{"num_hidden_layers": 8, "hidden_size": 192, "num_attention_heads": 6, "num_key_value_heads": 6, "head_dim": 32, "intermediate_size": 1152, "vocab_size": 615, "hidden_act": "relu", "norm": "layernorm", "norm_place": "pre", "norm_eps": 1e-05, "positions": "learned", "qk_norm": false, "attn_scale": 0.177, "bias": "all", "tie_word_embeddings": true, "parallel_block": false, "init": "normal", "init_std_qkv": 0.0264, "init_std_o": 0.0066, "init_std_up": 0.0264, "init_std_down": 0.0066, "optimizer": "muon_variant", "learning_rate": 0.00157, "weight_decay": 0.14, "lr_head": 0.0077, "max_grad_norm": 2.0, "warmup_steps": 200, "schedule": "wsd", "decay_fraction": 0.876, "decay_shape": "linear", "final_lr_fraction": 0.0, "batch_tokens": 32768, "max_seq_len": 512, "doc_mask": false, "train_tokens": 249900000, "max_steps": 7627, "dataset": "wikipedia_en"}
MLP neurons of a small language model. Each row is named by its layer, matrix (up: input weights; down: output weights) and neuron, and shows model dimensions 48-175. Each number is 500 + 25 x the weight over its row's rms, rounded and kept within 0 to 999. Numbers have three digits each.
After each neuron's rows, "fires after" lists the tokens most often just before its 100 highest values on Wikipedia text that the model never trained on; "fires before" lists the tokens most often just after its 100 highest values on Wikipedia text that the model never trained on.

L5.up216:518512527522493536525490535538468545468525517487489469482496480530501566517505518520468503490533494488480477499542524495435483534445490527514516500472441488483453499512537497479471455467495528535496500510506458517494445488498485533526512474519536509488505490501503437506472479499501509507482480489466493506510478505544485459479527540538519505487459503483514512495529465507486498520500
L5.down216:452489510549468478523551502518495483499492511508485528471559522501543543523472487459525491514516485463523513514502511516506501458532529513511488525476482509514495525453466521514498498548463477510499523491519522458494478530485453522492486517528487551504478493499485522509516525504481508549462514538465500523482450492537457474522500440484501534460526575522470472486499504472494504482509
fires after: " f", " /", "ot", " F", "f", " y"
fires before: "ot", "all", "her", "0", "l"

L5.up6:501487490509513504487523477518462510572494518505501541498487560526538501548504516497470487500457507511480547472499460534473539481508478461530486497479476495515515479495496528511513506515433519463494496507505523556471502497508480466466549505479492508461529501535447511534492489511479488509481533503515496434512488524497508498479500485543534504501530479530500488493489480513466497470495
L5.down6:546485522508474480481493488517547540513456512510493502442501454510499470525525513483478522530472508447467561496520470510491500518494497511497506534487522525451462490532473527455495477542536491507497539535478465498504535520499483531481508510508496446490544466457487455470505529506542511504476496484509513501489469490506517534524512486514489519505542485463494515507516516507488492511506
fires after: "ions", "art", " w", "|---|---"
fires before: "ip", "\n", "\n\n", "k", " the"

L5.up297:479474504482477500483518536508508505486535475464545507511471484474499490471533492522523508480507516457451505474517455500475488515522506480504522485473507491483531542492447522474457513463519509534590549464499475474449501511502485448491517488506464536488459544491483491470499482512520489511477527524514526495490454524483554465494538476487521526496544535531484489511508503506495473483502
L5.down297:515518517542459469530478528485506501514515510508492478481515518456479503486490510469533489505482470500512461480510516515477516511495461478503532507543556488514496492502475491501494518496481434486520516511512545510498488439489473490510533506498512509501495535486508558515516469479527538456486501452527494502536492484513469482561513488474493494536517499495490525460507457486537502513494
fires after: " in", "n", " In", " con", " of"
fires before: "19", "199", "201", "197", "202", "200"

L5.up494:508489496500547517505493491512505524520510482496492497508526515512498487487532561530485496504507500516492499507523490503497523482516488496512482461475493543500502497495474504561485526495505427491487499504464531475497468503511509500511497507455524476465527481482467495472493535493470521504526534492529465469500530494524521493454501480472484479497524511514506513455508560470546580474486
L5.down494:501551522471461480460512506551467471482506469474506499535507491497490550538468466505532532515485452476485457496483517550498474505498469496495494502494501486465482529514507507465531463506527522526480539492501486514512526497479494528522462514499529519527437509505517471544534459492497463514478472483525493537498481525486475495554552479511521504509453510538492486499490525477452489481491
fires after: "6", "1", "0", "2", "5", "7"
fires before: "5", "6", "4", "8", "7", "9"

L5.up1100:505499458517464475479551494517464487474492498501526466506480553513515514465475529483514449472558512470542519516507498462528514458490506482496509530494514487458488523495515443531452520489477528506505497501480584508536523494482525478542515496531501467518496457505540486512503494486497527501523499520513477478484508500497530524465489464538477495521508526487493556533462480472502502508521
L5.down1100:516564457495488476463483492529499506534503486536507499511504474523481524507524485500500513495495507486461485503498523483496508501480469520547489548502472455540512527517533486479465463500502488510488456508532480500498492516446499497491516484512523483488485525441493504491540512531486447490466511489487514501514487490440465542542484510569547482498499490535515446490477504545496483482492
fires after: "ember", "ary", ",", "il", "ly", "ay"
fires before: "201", "19", "202", "18", "198", " "

L5.up232:518531467501533488451499514518491486503537437468516502505490551495498488487481500499487486505514491535507489532509475489478512488551551489525521487524501502506487452475496526524478469509477511511484511489489507521493489496504528455472495472506497514487479480525480493521499444449486517546468508499521525485455524460495484421505563534466515505458533530515518509512511535464462486563496
L5.down232:525483489506502494478531542492458495487476498480470462503488459506501499508541543487489544558545492515508464475537517554538534510474446501513491458520447496464502537500517478454517454501517499461491488498494462517510494487516484516498524506494496524506534555495505524487514491502502446507512466518488476490520512483502529484506493478536451513493489511472481452488538531518505486516488
fires after: ".", " |", ",", "ou"
fires before: "n", "ct", "fter", "p", "ug", "ut"

L5.up676:523501482476545496521518518494521523520491481445531510522503500534491491553468484489460532531493486487464498509533458482526465475513503520506506508525506516498526548490513499491479475531472486451479574504441515522524520500533511509496477533532488487517478508498498495480517486487506481507481529463511495566504537497482509482518496493498527526472491512474478498463440529497471545511475
L5.down676:525521492540491498488515543485505516476484535518506477444519460555517509537511486478504518478479481540514550512462516475528506512497501533470480527495520492521502462473482486516498541501529501515522463525596498499496520519470482498470503512476505525474506479501498511518481483524481481517530482474486450485507495494520493480505516516472456482519511485460510497538540539462500473479482
fires after: " f", "re", "r", " pl", "a"
fires before: "m", "ed", "il", "ing", "s", "y"

L5.up784:501479454567503515495513498533481519472470509535458487495529534492534512462492534544473496488526463484528460498491517494515489477469491509529501452508540503514482503523520527517500440508503523503491527485534526488491483532504498485491507478515520513517498507482484536577457513512488475476552479523541440518484504492511492541479535474524501525510559508490476526500515515451534517457499
L5.down784:509483488518478548480504548481506504533506508523555455532520493521548498469502520545497488469481472468503514484467510497527511448518483502505442458490497450444476519488505500485534491500510521556506535485514510496478480515511557492499492508517459527516497463475488498536487474508478495499501484523542526479512478509500519500552538492482535521536504477542506497540498530481511499527490
fires after: "u", " N", "ru", "r", " Mar", " D"
fires before: " ", "ember", ","

L5.up801:505465522499504504465497492502493502460486504501532514529520462521523482518507468498551516476491536483465464474494474485495520497552490503521475470496528519485516501477483467476516506508526515513511541489478472531512537457468526505482493446524496547471475526472485551496494540483473518484521495504559511478490462437500520510533478463495486542456510529522526474543517488547522527535500
L5.down801:464490495482505427508502523498478514481495510473492535454504562473508500460456482500468537495496497481506511527497513515518511471503517511521521550524454525537510519449526506508437520527517540522507467534522473486490478519541549495468528451481513530530531496486522460467500486530509458497492535525475493506504502545518506492442508506533503477491512556485505499492464507503529491476523
fires after: " in", " In", "n", "em", " ("
fires before: "n", "l", "p", "v", "est", "t"

L5.up814:495472466504527512483474525514440504524481481470500531496466492486531477483518513501491461478481526514445529530528512513522533506476492489520520495489482486525435536486542488477501499486504522533525523493480478507476472487501532501514512460470547468483486525488474505522530528479483512484497511480489494481506484472501497538508474511497488484476533510449535472522538480503532507524535
L5.down814:478503477472448517533484495463523524470494516530527547530520510512446532502444503473488493528516455467522474527474490508500523433502533487477501451536476498522503507528472509517519526501497440535506512525498512488506487468517459494492516487504520502539505478524475558498494474502506491495509540481503489489476482488504517494482521462472504508526500485435507515528508507482526499552467
fires after: "et", " t", "i", " T", "an"
fires before: "le", "m", "al", "n", "|", "|---|---"

L5.up430:508509487542467480486473477551518521464520451495494494512534480510529502496505491487552477530496535509517479547527502515491501454519492533486593515483506489474493521504509456513515519487512516465489474516461537515474498512472512490489459447513510492497476500517517476523475457421506508537522482505510466502465463514536528517509515470484463513550527505509485504476520518452513507496557
L5.down430:531539525525490501510507462489482486524479525517491508466530512557470498485499480478489485501494470515463521492461479524491480490507462501512487507511502506475516477504531489501532527508484500512494515491508496510515478542517489493483501464493519532490480534522476489518482466500493497496482501522483532480533478497484488478528487495552509545447505499462501528441525479539513466567497
fires after: "y", "l", " cl", "os", "ec", "el"
fires before: "em", "ed", "e", "ib", "es"

L5.up31:494472473498547497548507529506481556478519495480538454508473538443529567476483539535473486486500499449510523530488496462481511492516508521496472511535529507475488478524510503480509483513492545558474472480472510451466489483519484456473506479512488541527508458533499503539502489497498519464516461516486502474456479535479454499490503512540504513505494545530519522458515505476490473449524
L5.down31:493488513510532523496543528483504486497519502474520475502509534494496531476503511511469484486455490462517511505449486512444509456505501485495453507513466521523477501492485474488520492480496527535501494516509507485510504475494526472502479514496448533516452452530462525542493529511489509528492493514505498465499498522522472495535554471533486518498484505506508547488488522508512488475495
fires after: "2", " ", "u", "t"
fires before: " ", ",", " J"

L5.up395:503494534521478492498529528496515509510515466520540510503475515484508487545488525498502517477467476468509497523533462496457484483518565474512511463452505534475455555494513525524529501477532523447520501471487519539457511491475471503497492463486449477499517517517521527539509523500454466490509509509465491507490500484448495527501484512469503527505530532539477482541506462470501518457494
L5.down395:484495521508488495529504509497490528553479499502475499493514468505485532509543555488495517531526511508497449504487536543507514458499456534536487512537457479480530528456496500501473519491498510533490452505532531509524530479517524496513521464482492524495505482482425467488512479489523511474486523510512523473500474507508479483534430513493523519517502488498544476482502489486440464500495
fires after: ",", "ember", "n", "ch", "ly", "ary"
fires before: "201", "19", "199", "200", "202", "18"

L5.up664:560490493493497550523478509505515519488490545503480477517537482475466501519510492548518524468513520440493483488475461472524471514457470502486514472517509466475504532491518504526512487522526496473475506499463543502480520485517461510498505436510494534492467490522535535525508523504490535498461508523462455470524503533484484504504483499539555468492531498521453545484515489462488493517497
L5.down664:492483477509527461518521527526525525488518477479520489471497536458513499451460456508510472517502504508472521480528484519460538463527511454548497488498488496483501532521541472510526569461490477535511509485472522509501473507456483459533500505494501529472459492529488501488495562482535506534480491484499535467486473460527465496532533511507502498478504485461500499475494508460516549549493
fires after: " ", "19", "–", "18"
fires before: "0", "3", "5", "1"

L5.up673:512502493521506473492504496490477456518488494493504490485527503466556485510492508482563512518523448510479477520428453525490468513522531508489528519520493500479529527548484522503487475455498524541515541459528475520539471514498530501497476457471538486517490434475475486496506466522544513474512488518509484521515534462479507496464533524484498514491490485515512508516488521453498508517485
L5.down673:522479452449528562504485498521489526508485489506541488479490507478489508501514498495508482477485479456540497489542518528494483486505498512505499525505537513525492515560554464491455480546522470524511571485535473477490484485484520505489486504476513539512475528522506483486473482466465497488524491521516524470498484480484509541516549488513507511506498454495460501471472463536445484484538
fires after: ",", " ", ".", "2"
fires before: "7", "8", "6", "4", "9", "5"

L5.up1124:542493516477506487495535529512473481518553537480505504505494529556469496513455509531472476507532538481495557510465530498485500509476490547494509472517483531477494527518474471501500464499456518500487468517503479558507507477471501491492545508476474492447520528485499513535495495484551551461458501466508490498448491503469533484486507464484526485518516508527520506541493510470472491472481
L5.down1124:457494490483499452499485529488484483502518530536535486456492491479455496487495523453499515480486506515478468476538463556497508497504499509495513552515485477486511519512477507508522506538475530533515508470515513495528485547523504529484492483505502495528512490529499489446489513529522512469523499482481545475525497513539490491508523514547504508488535456502503502509537426526548483482526
fires after: " d", " D", "D"
fires before: "ing", "ign", "b", "v", "es"

L5.up543:513507461502533512517489515510494537537473516500502538490481501530499445482496494498477530489470510501529499571492500470531469517469509456543545505478503482482513527479515494491519499496514500476544522511498472515531536511470513480509499540450481454519514486505439529471459494509536469486517601487500524528493524519487491483491466519468492480526509506514508474486487519506506452529517
L5.down543:494495489462529513524470523480520524491484506456456540487493517460510495484538513518460512470505529472471505523491527525554488490496454482526457464502486507450437554493522516444496464503508552502485526511506521510507519461477483516474459495514455496502486456535525521477498536487490511505494517511554521537523536486537472461500506488458500471501536490510476503545499502532465485512491
fires after: " has", "ave", " h", "al", " of", " had"
fires before: "en", " be", " s"

L5.up194:490526546506518525492529523513525462493479502510503487483479523515477500525493520564469494510526445525479522520515491498510512498570491499510513529515515515477521519517503480502499493510490524505477489499452504558476506531491468523512529489523507512511506523508472488523491485521460455512484490542547519470502504479528500480499507512507515483527493500471466542482520471530500522462471
L5.down194:537476487504484489491510454504521453515516505512486486487529493536480501511529502500519489517510496516513495496498487484529538501471515500490483484515512496520457475494517502524497499474507525538492558564506502534491444510508436467504485524534478489514490483509491501533533506496525503494490513458526499487484520539481490546501496472476469479518507500519526474458539514489463499529474
fires after: " ", "s", "|---|---", "|---"
fires before: "\n", "\n\n"

L5.up882:486518474523500532476502495491506481479523526497505512509496495504519508497506458539466515509445475513524507486500503499474484424514493484521517462542488516494526483532455481503477521494515504489510503517479519499566557519423464499497501470503524513494513482485459503493504506508491466517474495471465521535485485521530502539486503519531462505504526484544519513552477487495496523503491
L5.down882:560516519502456507533514504477471497485514531491487511542465487503534492493469513503500529507475527504523533465492464519550452539527534505545494448498501461504513446502498482495513479474508464512536476534517485497524508504425483512487550493510508493513506522493508540524504501472493507525502518543540489498457516509489486468511460513477509524502491477489508523476534465515473479479532
fires after: " de", "v", "u"
fires before: "op", "el", "e", " as", "en"

L5.up758:496504470507504489494541493536489453513489498561525504499462526508510504493480500531498542479485493535526498500517519534495508506514487479532478480478517524499483467560513514469508455490480490508437486464452480554468513470480514540526481486502498494463509493490516477504507450486503530468460533502436474481539516511440448510518520509504529517490475511485479530503456529492485510504513
L5.down758:499490489506494513515494503494490494466503514465465479501511542487495534507485527414500483499505505511496490478497473507474457490456496525511559498461489495550537543519472539483491473459505496543538530548493516526535485492538471474498517478485494483480482518490495518443532468481482477482484498445506532513468478506488547472515530475519446488520493489487514486512483474473502553540530
fires after: " p", " f", " ", " be", "p", " P"
fires before: "l", "er", "at", "ore"

L5.up1051:471506479482473450473537514476516486508499475522544523452438516475492530500557465498491465546455474473496553488519464486490508469488530494509491519459469498465526514542486501456542507526485468548554518484471502553483493515498523536476499523560522506458507480505500481504549489500483517485537479512490530522436490530499535515533524514473538497534520490525468487511488474492487485486515
L5.down1051:480506467475518543458470475482515502505532488503502504479505524474528482497458479482517484528443540481488479495539476508489463503479571491478530489492499529518533499454492489529473511477513470467478526529471510479545468458497511509520522465483506547519493511463498499481570489467492514498477517485461491541523519489492481484535496479529459549525490478506510488477537504515479476458526
fires after: ",", " s"
fires before: "0", "6", "5", "port", "7", "4"

L5.up443:524432491579513519529498541511480512462485519505512492542483472528504490514487539503462531477500483453510476528546490514550441550529495492524456482520493487492475465516496501502480493498542476495517501514507491474520485497454494509475509520479504503479510511504512499564486536484515502474482469513510516522503507485490485466451494482532516522461502506535466537485530515479513520533508
L5.down443:534479514489543469530510521532506536529456468500462490475513484512455491511493471522478489476524494473505519511507462511517465449532503502497469500496450482506518555509486531454515515508509491526494515497500507527495543484506496537502469502447502519499515505509453479492461496521464524482515527441503483477507519471489492514503556477501554497518468491525419506475498518505490536508533
fires after: " p", " P", " f", "ep"
fires before: "l", "ot", "in", " |"

L5.up895:512517470505520498504508523495481478438489521465516527491536497524534501507483512527468461497474508450466514503473510529499482491524474496520534498490513524490508533466516428454536500474516486491440477517487486503508522534530576511540496489480496496509538488504495500446444521473488517489522513449526556510508519486469498501519487490545496470480458466502524524506529553505530510484511
L5.down895:484483500500503473517492502566526496556510473559468503495500494493510511495511496520501476521470474512516534499554474475528468508500494506503487480466487483552478510508491528538476551464506466476487523508480519530461480470493490522500481478556477510479551495503497507547497465519474518523479533545498498535463534507523541506478478538475479515563531500484468464486456456484502501509501
fires after: " ", "ter", " d", "id", " in", " of"
fires before: "er", "ational", "ing", "y", "if"